Weights of a small GPT-style language model, trained from scratch on English Wikipedia: width 320.
MLP neurons of a small language model. Each row is named by its layer, matrix (up: input weights; down: output weights) and neuron, and shows model dimensions 48-175. Each number is 200 + 20 x the weight over its row's rms, rounded and kept within 0 to 999.
After each neuron's rows, "fires after" lists the tokens most often just before its 100 highest values on Wikipedia text that the model never trained on.

L5.up937,206,225,194,195,197,219,191,191,229,243,181,167,215,217,229,211,185,172,194,192,186,193,195,209,218,237,227,222,203,170,189,215,202,197,204,193,240,193,183,188,221,205,200,191,202,186,174,180,168,194,196,213,226,203,220,201,202,220,254,219,164,215,191,218,197,234,165,210,220,211,208,175,216,200,200,189,203,180,218,253,203,174,218,203,235,179,196,212,180,191,208,180,212,198,207,214,174,181,195,228,173,236,197,173,164,194,203,181,219,207,181,196,165,176,198,196,248,225,202,224,204,189,165,168,204,217,191,189
L5.down937,214,193,213,172,215,160,175,221,219,213,189,205,178,155,211,206,215,189,184,220,203,214,202,222,211,195,214,192,212,198,199,200,204,211,183,183,189,183,202,211,190,184,249,193,176,168,221,209,180,211,212,187,194,215,199,198,179,215,209,226,199,169,196,260,186,194,226,196,198,147,190,165,167,178,202,224,175,170,197,208,186,247,243,203,224,196,214,228,197,175,201,165,205,208,220,162,218,218,193,166,201,210,175,164,201,189,207,210,211,182,184,210,223,162,216,225,193,219,218,167,223,201,196,182,162,176,197,216
fires after: " on", ":", " On", " ", "°", "On"

L7.up221,189,223,216,180,175,213,168,228,161,221,224,213,213,180,205,216,180,202,168,235,195,164,198,173,178,187,214,192,203,199,215,184,239,202,194,202,205,217,221,211,196,188,239,170,230,181,210,220,217,179,180,167,205,260,137,193,187,221,203,218,221,195,218,183,195,192,197,194,228,202,204,190,169,217,211,209,200,187,180,204,196,214,209,190,228,172,203,172,210,245,214,212,219,210,221,186,205,209,215,208,203,223,189,216,206,165,195,203,202,222,171,212,170,186,251,213,205,254,186,198,214,207,194,200,212,172,163,209
L7.down221,211,216,186,177,216,224,147,213,207,195,187,188,201,209,187,210,206,185,226,224,211,178,204,176,170,137,199,225,185,194,201,194,223,193,174,211,214,178,226,181,210,158,235,199,218,207,201,192,215,221,186,196,204,210,161,206,243,244,185,210,168,218,195,181,204,203,202,175,179,218,189,204,223,226,185,202,189,192,193,188,170,175,214,176,190,165,195,227,195,225,191,208,208,187,187,227,187,208,188,220,234,198,232,200,196,179,188,227,212,232,170,204,172,217,191,244,209,191,182,218,202,185,231,188,168,235,206,164
fires after: " ", "201", "-", ",", " ("

L5.up641,176,213,177,203,185,207,251,167,220,204,223,202,207,176,186,204,212,225,201,154,207,170,238,182,209,208,185,249,201,195,219,230,201,193,203,191,197,182,214,209,229,212,199,185,173,221,179,188,185,220,178,235,218,239,183,186,213,165,193,182,176,171,201,207,187,231,191,212,204,203,187,231,207,193,204,204,197,193,202,192,215,207,215,206,242,197,197,199,195,175,179,205,186,186,194,215,191,201,198,192,167,232,207,197,189,207,192,175,210,192,179,193,211,173,230,215,196,201,217,220,207,193,193,193,192,229,181,177
L5.down641,177,187,226,179,203,207,197,211,190,197,226,221,179,199,190,204,187,203,213,197,212,227,188,204,166,190,192,193,177,227,199,186,182,230,203,217,211,195,173,194,234,185,203,187,209,168,211,189,198,219,199,188,251,205,211,186,181,214,192,181,205,193,175,224,209,196,215,224,201,207,201,209,198,187,214,178,224,249,187,209,207,197,203,200,234,220,189,225,199,184,224,210,194,164,209,206,174,205,199,193,207,194,209,163,164,185,183,221,174,193,180,148,216,193,167,193,197,202,208,193,201,213,206,155,163,206,174,190
fires after: " ", ","

L7.up1137,227,199,173,201,188,204,204,190,195,182,200,194,192,204,231,190,188,201,228,210,192,178,208,212,169,145,198,196,212,208,188,204,222,179,244,185,167,198,187,216,206,175,193,200,207,206,211,191,214,211,170,189,186,224,175,220,193,211,200,207,226,187,193,162,189,205,223,186,217,198,211,250,199,225,206,203,231,210,187,188,191,194,184,184,197,207,212,210,211,217,247,241,187,182,188,202,208,185,192,224,149,197,180,199,202,217,202,177,193,206,196,233,172,183,202,186,221,174,193,164,177,193,220,234,217,186,184,204
L7.down1137,182,189,211,206,198,193,187,184,214,224,186,206,208,192,235,202,180,178,180,187,203,193,231,196,204,202,205,198,184,231,160,181,193,205,183,194,211,208,219,202,210,223,185,208,179,193,211,204,206,207,199,191,204,189,194,191,210,179,196,204,204,187,191,152,200,226,162,246,196,189,202,217,169,185,180,199,214,178,188,212,233,217,175,194,178,195,153,197,196,191,234,191,217,221,191,197,216,215,183,240,167,164,231,178,223,168,245,192,190,196,206,193,215,176,192,179,203,177,186,213,163,190,220,187,197,192,225,213
fires after: ",", "3", "2", "9", "s", "8"

L7.up305,200,183,190,212,199,164,226,169,224,189,228,201,208,191,201,199,210,200,197,229,208,213,201,168,203,205,203,204,195,181,195,230,175,202,189,203,157,202,180,198,189,149,226,213,212,222,167,215,221,211,177,209,212,220,194,217,165,201,211,236,216,208,193,206,176,201,181,197,247,193,174,207,195,205,222,198,166,193,198,220,163,164,171,209,244,180,205,174,195,189,195,208,151,178,222,219,223,209,211,182,203,168,232,174,236,163,189,183,198,200,183,212,227,200,182,219,200,204,188,216,184,191,188,173,208,215,232,212
L7.down305,198,210,205,218,197,207,219,163,200,183,218,175,217,193,221,175,249,172,203,211,203,232,231,178,204,233,185,207,189,198,200,223,198,205,176,181,185,180,157,235,167,158,200,222,153,202,200,195,184,215,200,221,187,203,187,192,200,214,197,206,147,214,231,201,216,196,200,239,234,224,183,205,225,185,194,174,216,210,198,191,191,172,202,209,197,205,194,239,228,237,185,195,185,170,188,212,181,193,165,181,229,219,224,219,170,232,204,178,180,209,201,183,230,212,203,151,197,198,175,194,170,195,215,201,184,205,181,221
fires after: " ", " in", " (", " of", "In"

L9.up1257,186,208,184,197,215,209,167,206,229,194,251,197,221,191,202,209,162,208,159,205,190,155,214,179,201,200,241,227,227,181,221,230,221,186,189,190,200,189,201,186,198,232,202,179,218,228,205,234,176,199,198,199,212,178,205,207,203,204,224,208,176,196,206,200,201,221,197,214,220,193,188,175,193,196,219,207,199,208,162,183,202,208,191,220,229,187,163,198,226,205,183,201,158,179,229,218,209,217,164,212,206,191,253,181,184,183,197,175,217,200,154,207,182,176,187,215,203,239,226,224,201,173,202,175,252,206,191,228
L9.down1257,170,207,211,192,222,236,188,215,206,181,217,235,189,216,186,197,210,230,198,216,222,230,195,184,187,173,227,209,181,222,183,192,170,246,215,198,185,184,201,183,192,209,216,173,218,225,217,203,189,212,155,191,203,214,178,231,210,179,215,188,195,209,188,210,218,179,218,205,190,201,183,204,169,176,195,187,221,220,211,188,193,184,203,202,229,207,177,171,215,258,216,187,229,182,195,201,178,177,209,185,222,234,232,228,203,179,170,220,208,180,196,156,192,222,198,196,205,225,191,223,188,202,199,198,149,192,203,205
fires after: " ", " |", " ("

L5.up195,186,193,204,201,189,210,234,201,217,221,198,187,183,163,215,187,241,198,209,190,181,200,191,209,182,201,206,214,167,224,214,220,219,222,230,164,181,197,183,237,205,227,230,186,197,197,213,198,187,209,223,209,182,203,212,232,189,215,198,169,204,204,194,148,172,195,208,183,196,201,218,230,199,220,216,222,207,169,212,192,200,193,171,199,197,203,224,204,232,175,193,230,206,191,198,205,201,207,209,237,187,205,170,195,200,212,191,199,210,186,213,191,193,212,188,181,230,221,238,212,172,205,187,215,209,202,205,173
L5.down195,202,216,221,190,215,200,215,203,187,201,203,168,200,181,218,204,185,224,178,236,186,213,231,219,211,208,217,196,240,196,183,173,222,190,184,215,180,198,200,205,216,198,212,187,202,199,203,177,197,197,215,236,228,230,208,191,152,215,180,206,204,219,194,178,181,213,199,184,179,164,240,200,194,235,218,215,190,215,206,181,199,209,193,218,178,210,167,222,202,175,183,199,222,226,220,197,215,187,200,241,189,223,176,193,197,213,188,218,173,194,205,191,196,136,161,195,222,201,191,193,154,210,190,161,200,173,230,246
fires after: ",", ")", "),", "5", "s", "8"

L5.up1082,187,193,231,186,157,242,208,165,185,189,187,183,216,148,196,197,232,181,203,219,206,198,206,210,194,190,207,183,220,237,230,204,171,154,212,218,193,181,205,202,218,231,233,187,224,146,207,195,197,194,201,212,173,223,186,209,207,187,211,194,191,202,234,213,171,207,208,233,214,226,218,170,206,201,170,217,198,204,189,230,243,212,213,205,199,156,189,202,242,215,237,204,188,187,174,184,188,182,213,195,200,214,206,201,156,178,153,245,200,149,186,199,186,205,219,184,190,185,238,199,203,201,186,169,185,202,168,225
L5.down1082,171,203,240,187,189,153,217,174,171,205,172,199,207,196,205,204,208,211,215,207,168,229,223,171,207,193,213,216,195,218,195,214,225,212,215,181,206,221,194,176,196,211,200,231,198,215,185,185,205,190,208,186,217,198,218,185,218,172,208,214,204,178,228,147,196,195,231,175,195,201,191,202,206,201,208,236,213,209,212,181,207,202,195,239,162,204,177,210,224,209,241,191,181,184,193,193,225,235,211,215,189,207,206,202,201,192,209,192,218,215,199,195,213,185,181,174,199,212,224,198,183,195,190,199,199,187,179,183
fires after: "–", "201", "199", "-", "202", "200"

L9.up709,210,219,201,217,209,205,186,182,207,204,209,193,206,210,179,149,229,180,219,188,207,203,176,175,191,202,199,193,212,196,203,227,207,192,197,183,170,204,228,182,179,176,224,209,208,187,201,255,179,165,198,231,214,175,215,206,177,198,229,236,201,212,189,121,160,198,230,182,202,183,217,217,193,219,237,168,182,206,182,174,204,217,190,205,193,218,199,187,172,209,169,196,189,200,184,192,195,204,229,238,169,202,191,206,188,175,197,202,228,199,255,168,218,206,185,196,186,241,213,199,228,210,204,158,197,178,171,219
L9.down709,185,202,233,247,192,192,225,246,209,195,213,242,184,194,226,223,206,215,196,226,184,225,217,231,171,208,187,193,181,235,210,189,199,182,200,204,209,193,216,168,158,171,180,178,227,211,210,191,196,216,188,206,196,199,171,207,207,178,205,204,177,203,168,168,197,232,216,191,175,184,226,190,189,186,197,196,205,231,193,179,176,199,200,178,203,192,196,208,146,199,234,229,215,239,206,212,240,215,217,181,182,202,177,205,180,197,205,237,194,197,144,202,168,178,163,142,176,209,207,149,182,196,197,178,221,224,183,219
fires after: ",", " and", ")", "),"

L8.up699,192,179,217,203,201,223,199,206,222,191,203,228,195,191,192,176,254,225,203,182,238,189,221,195,216,226,216,195,239,216,198,225,203,173,199,185,196,190,177,191,195,201,184,182,183,189,194,222,175,164,222,214,174,196,213,203,214,202,182,211,201,230,214,182,186,203,178,203,225,200,185,168,168,192,208,225,248,163,195,211,211,238,191,207,186,183,187,212,221,203,223,192,165,200,179,200,178,223,183,209,238,196,241,218,184,208,182,228,256,191,194,212,227,212,206,242,192,183,179,199,228,208,187,229,198,202,199,187
L8.down699,208,217,226,189,223,182,220,216,199,202,169,225,217,179,230,212,196,175,216,182,208,193,215,190,194,196,210,247,207,189,197,211,195,194,216,217,184,185,185,194,186,215,212,198,187,237,229,163,208,161,242,181,190,216,231,210,192,206,243,182,239,210,241,205,209,208,183,195,190,161,217,209,172,157,207,212,144,150,217,204,219,224,195,225,180,227,216,187,212,201,234,215,193,207,208,170,192,254,207,198,168,237,186,198,179,174,206,208,204,206,254,201,201,203,150,191,183,180,195,189,203,180,206,240,200,191,205,157
fires after: "|", "201", "198", "9", "202", " "

L8.up1047,214,189,192,170,219,226,193,173,202,184,227,219,204,181,212,203,188,202,205,189,220,224,242,180,195,200,236,206,207,183,206,195,170,201,206,195,175,221,161,179,199,209,210,207,199,226,183,205,231,237,214,228,235,229,167,161,162,203,208,235,233,167,207,174,218,161,222,215,215,214,184,204,188,212,158,204,197,200,209,170,189,198,189,229,217,189,224,172,212,219,223,209,188,180,241,219,193,183,205,215,175,200,192,151,188,208,173,182,216,202,168,198,191,170,240,220,179,212,183,203,206,193,191,208,228,183,186,216
L8.down1047,209,194,184,175,210,216,176,218,212,189,208,267,221,196,197,206,201,249,193,177,210,191,182,186,238,195,220,215,183,181,165,226,163,208,172,196,213,216,187,192,212,171,190,219,208,175,209,193,196,197,209,167,197,189,212,224,207,186,221,154,138,247,190,186,193,232,223,207,203,201,202,171,172,195,187,214,214,188,211,159,189,155,199,211,242,178,223,187,223,229,188,211,190,210,226,177,209,217,202,205,195,182,204,192,184,169,189,223,236,188,191,192,193,175,173,198,179,187,183,205,168,220,183,210,184,228,209,196
fires after: " ", " |", " (", " is"

L9.up482,199,195,218,210,216,216,233,152,185,224,185,188,239,175,184,185,196,191,187,193,183,204,181,232,182,202,191,213,192,185,236,167,205,193,197,199,193,204,194,195,230,227,208,189,183,179,239,216,145,195,179,197,166,212,220,226,197,210,196,160,241,197,215,159,194,177,204,200,176,205,193,223,149,214,227,171,207,188,197,200,198,209,235,199,195,182,203,214,196,196,219,209,173,214,183,198,196,185,222,211,211,208,191,185,174,191,182,221,207,178,229,181,211,196,163,202,253,231,201,204,220,178,201,192,203,244,185,196
L9.down482,170,183,232,182,207,191,171,190,215,198,202,197,190,184,224,147,169,173,192,170,173,208,217,178,217,203,218,223,174,232,189,173,182,226,207,205,171,163,168,206,204,200,200,220,170,176,221,249,189,162,186,200,200,206,230,230,202,213,210,208,179,193,223,203,218,192,192,223,180,204,204,227,224,207,211,220,197,211,198,176,193,159,206,224,218,186,204,236,205,197,233,202,200,194,224,185,179,189,203,190,195,206,209,217,162,189,185,205,172,187,221,239,185,185,164,174,214,186,194,215,137,224,209,192,212,230,186,225
fires after: " ", "|", "8", "9", ","